{
  "init_std_o": 0.00333,
  "init_std_down": 0.00118,
  "lr_mult_o": 1.18,
  "lr_head": 0.0142,
  "grad_clip": 1.0,
  "schedule": "cos",
  "seq_len": 1024
}
MLP neurons of a small language model. Each row is named by its layer, matrix (up: input weights; down: output weights) and neuron, and shows model dimensions 16-143. Each number is 500 + 50 x the weight over its row's rms, rounded and kept within 0 to 999. Numbers have three digits each.
After each neuron's rows is what it responds to, as a language model described it from the Wikipedia text at the highest values.

L10.up2824:497438543372455474490469500520442494487562490503552454503541520469571533481480466497479433499515500529534499465510585488535562550417550468470562501457562470459488466485423555602512475416441461501483474497451500402549447470539471561585583508410466426502479406458498535460534428591534511516512598567538409557518571503502537520457511474587548515551512515523454525555490492511501464448409
L10.down2824:417508542435391420505568450493445465507528483570497490421505522419551502490557426425346431470533505472539501485484531563537508487457484459407456450484541594462524451419404483474516629547467383565509554558538562540460535471506459451527539518483433470434437535407458515471509499455465450500529602646461490483520537494457459482433547516490522568591500587458544491564557546467493560410623
Tokens right after a sentence's subject, just before its main verb: pronouns, auxiliaries, adverbs like then, later, also, or verb stems (he, had, deploy-s).

L3.up488:473489424449518588482502491501492554498498441514475529468501545499506389550412492406523500532555514409604526598503585473554463533478482510433420518535516523468496522536521474588532534540470489477506563474450540554419465470456472554511486436473556437540430448452498551500524483514466452549527560498535528527508497516523385407528474512528523484415488496539580464507536405537562427434476
L3.down488:458471559440444438465420495520553411497512595475451478597497436516486540503593530523399506519388549587450481437493559537521518449595606446576506547432525479520507502497516532491484490424540492575466420490501483487551524505596590499474496496514456483506530474562565527517531439455498554477449423556436499503504524522567618639406570397482488520583515469532495469506550550428419558568445
Mixed content tokens in Wikipedia bios, tables and tracklists, often mid-phrase, such as academy, signed, goal; no clear common theme.

L10.up2017:530474366498564481486485483501495514546390481529483524473439541474373475584555445496419476442540482393522477533523490486502514484577529512496488559474469533541548458485488519521477433547431442463392624506487456484462548536508510495482480471496529489542453517576456589600507531517465620550511448527441533498505494469502418464526482522529524526480498541588537407649457544500473531418432
L10.down2017:515528505505510605489507550495553507473497489489570527535424568452488571500501569450512471519462556482406534444519456420473495471420500487528482464412518490423403537525452539402464546467536432534553509490527485592425463501468517459514540472473519491400549528465569538466448456457450546547500544623459533485471463514523575438592529420546474400471449562424506498471553525499527517512466
Words completing career or agreement phrases in sports and music biographies, e.g. contract, senior debut, league appearances, memorandum; also table row numbers and year digits.

L5.up1385:528519454522524559341452633424531556493490429640486361453502469422546489540553473490529499495509544458417506456481506500517495538499596594570455532432440531431535430472400458476427396453519466470518443515477475440531558455543465460399536381476509510448397459636586542463477507528504558483474463423428514464549498462619504487414524544576475481549482528551602548513482480443584515460449
L5.down1385:415573451467430460551507406616364427543519551349548491467585495487492498478420513556418478511502444604508466507544500532540515523477463398446561506542519469529522602523571595495585532531526464525528478493518514472473484514455527480536461593560504510513624515435522504487495520470477466476484505573506405504459517490394497509524475560475526491451524491468525478514534479563448456432572
Nouns and verbs that count or record a player's career in sports biographies, such as appearances, first goal, signed, made, and score digits after dashes.

L3.up3872:491505460505524559502477530536504557524486445549479597418547505448497515434457478508384555507502418429477569570555545506477480418454454508485463464458486449455499465627532357508556471470475501492455520552589487469404509509561541526467501466406510523394437534526535399521433394535539509476444426582481524486557480529528551461499436474544572452486471578518575476450473503498566590520531
L3.down3872:526489562536455505511554543522476501521526549416546402608453505475582440462432556471590500425452572499522469486478431471496491567513504435549486519445482470513525520361471574533515531494594538475507474478431468471614482529459454555505477598559422512524506456521456479427569551546470501521541523502595437518461456476490436500546573520465433509541451488450520540593528577489508407562555
Words and punctuation at the head or end of entries in infoboxes, tables and bulleted lists, such as "Depth" in Depth of hold:, Time zone:, or a closing semicolon.

L10.up2644:452472526421521479463481552476508584543497573480553530476522465538404590542499496449528590551542462452394413498545479554573510463484470507500536477507409475476470575515528530404507583590475509468574435533468478552522587507516443487503605462413500494458439518552471507562562489477459576474482539520521488424491456520543442539532512510414489444448425450585487428500404562470481550480530
L10.down2644:458539481539497485478468555505472494441458601494483473458482531403527581487531454451502459464535423463504469529569495535503556445485445560492539399477402502484504471381462598503525530477511520575443498339488502570532502446496464541420577467486589534545524542534548468541507489457483493481565515470490527414483571506476542499521461488510462495456434439509458569499529506432579565393508
Past participles after a form of "be", often after an adverb, just before by/to/in/as, such as replaced, known, established; occasionally adjectives like close, identical.

L10.up1692:519515384515477484462437528547449580571435512467457525496510430529474461495526489583506454495536474441379577448518442594516530550512465517503508524490474546560532456484490520511504531519489488493590553451567513543477510615492433446509553477481582499528458497537415461463613572498468455540444488389521517510415482428447468449534498435389529498499482422459563475533455547448437477515499
L10.down1692:484502484569478492452459531402402517482473503472460484535490538472461491497441463484437551487517479510484451480484490477491509600452538505462538537467524533504555513472406522664566505515472584520458578507542457446480494500515479511524521429532490500447490530538500512544438546455505482386534518485539496495520497472458439463514423490410507470516456460470455481444492501450483441419387
Nouns naming an action or process, often -ing or -tion forms after "the", usually followed by "of", such as use, kidnapping, accumulation, sequencing; also blank table cells and section headings.

L5.up1880:498445500415490373615459578455367590482443452475459459430571436536416498481530595415429546421583512517388421528491483501508461436481501527542589546478463504509562477532514545457513531524481372444480437454431508528495506532526473442522587549456494469630583519468496415442442474512477611414453491557609420498492424540509402552540458586464542497487514540502424507444425516489401573513603
L5.down1880:624539411524432472544455516486448546547500521523543513505503537425390493477489503531580529523530481479502445516477465457523623403521438540487503505519401501464528517520520509473517459524496556453476440489516423490566532547390428402564606488507563399505558494513542430449423536571502503494539514545601450528486531546521464448474369463452456493492465471567412478474446591571447500361519
Past participles in passive constructions, usually after was/were/is/been and before by/to/in, e.g. made, known, apprehended.

L10.up1907:431489571452496562563579521532585577598480522486423500478489491461513436379468518634489577510437520499590465490573440429521503488584429518525524484523399517505480432505468453437514523353499586446486438537505510473567511464374503503511494492470435568560578467524500515532621588599533498529512575563456518512515483493603445491503582539482496467486581444556472496487481492562449487523495
L10.down1907:542518537516496611543520570530561461545508432495481496617463444471497529378474455485528496458501462477433499495563542417479528524495490525471478430455548567522567500426469456483496446516410525488509539465536502542454472488571496508381475474453428496506612488551422505428453554532518565570445490602569483519571491570538554501432520503460462483518421478546433437607463491522491446475496
Words inside Wikipedia section headings and table header cells, such as Description, Season, Name, Party, plus "and" joining heading words; occasionally "its"/"their" before a noun.

L3.up1734:491516461576576583595506522464485542505522441468476485559476475589502519498632481533573489490534482536539412503490451501505465414519501552472488564545486538467513491393463438556452412485388543554510484512437560458527540533501442480443475520350492443523464462413503536557584569481387543474520470508527592555467460556479575471461548544502438484555577484522467435475513463521510432483474
L3.down1734:484448513440457462455541495537484463477511515502564484498545536497480547542403543435469538473489487494479565468546496439499457619508545454563456481478501455598502497499522515388514562496566481539467541508583458573456418498517474464605505484642479546444523562538472458421374487507625473499564443486501459515519546468532445543561493453471557521465403582497511528537500562501539598500545
Mostly past participles or main verbs right after was/is in descriptive prose, like released, made, achieved, spotted; also sentence-initial However and mid-number digits in tables.

L3.up1418:510551499548464400527546548613437579421476480537523524520528462472442470519457497614543531443496494435502557440508461454531543498541517604528500569421483518549511553586461461521501482396454499437532441460555518447407465518467566526537507410571466522508452492430586450588485506447408513483458534414549596533492515508553513512514430447546387468528494456490512534472525531459525482511452
L3.down1418:480525470548493545433376424420614479566471544522535457562451539481579524506515496425450468521518463589513507564473530532469468484491522466534457420567573524482500421392532521541501541563507509508500533536515518489546538505477525470452485548464541555534617488489451567427458475521544581458531412582510436502514448504480502463433587519468573580447525575519465458513458465518418483494617
Nouns and verbs in running text, often right after "the", leaning toward history and music articles: chronic(les), band, recorded, record, plot.

L5.up1879:475562513496471494489502491467443577528651590546545541497566447472512526510497476529577447478605489609517499547433491449441500534582468533515475461497541553454558469533538496582486471448462534537487507529465548451491467466490539538549546494478391562485509584416501512487521592463411551524444443454503548432501553407440506481543540506494524529528541557471470456355500468523494436428482
L5.down1879:511488628366648549523582491456470476442468443532554458576383528515541449553485500442473537461493404464558473441549534521472541415473542467463551544543553500591406547439577528437477460474492448506584435549534497587549481575507430559444468465578560544504531448540486497545459421533533528482448520500516453520507511536484508475491460561507508449427545455573529450590538525565540467541519
Words in articles on albums, TV and art about making or releasing works, such as Records in label names, record, produced, aired, artwork.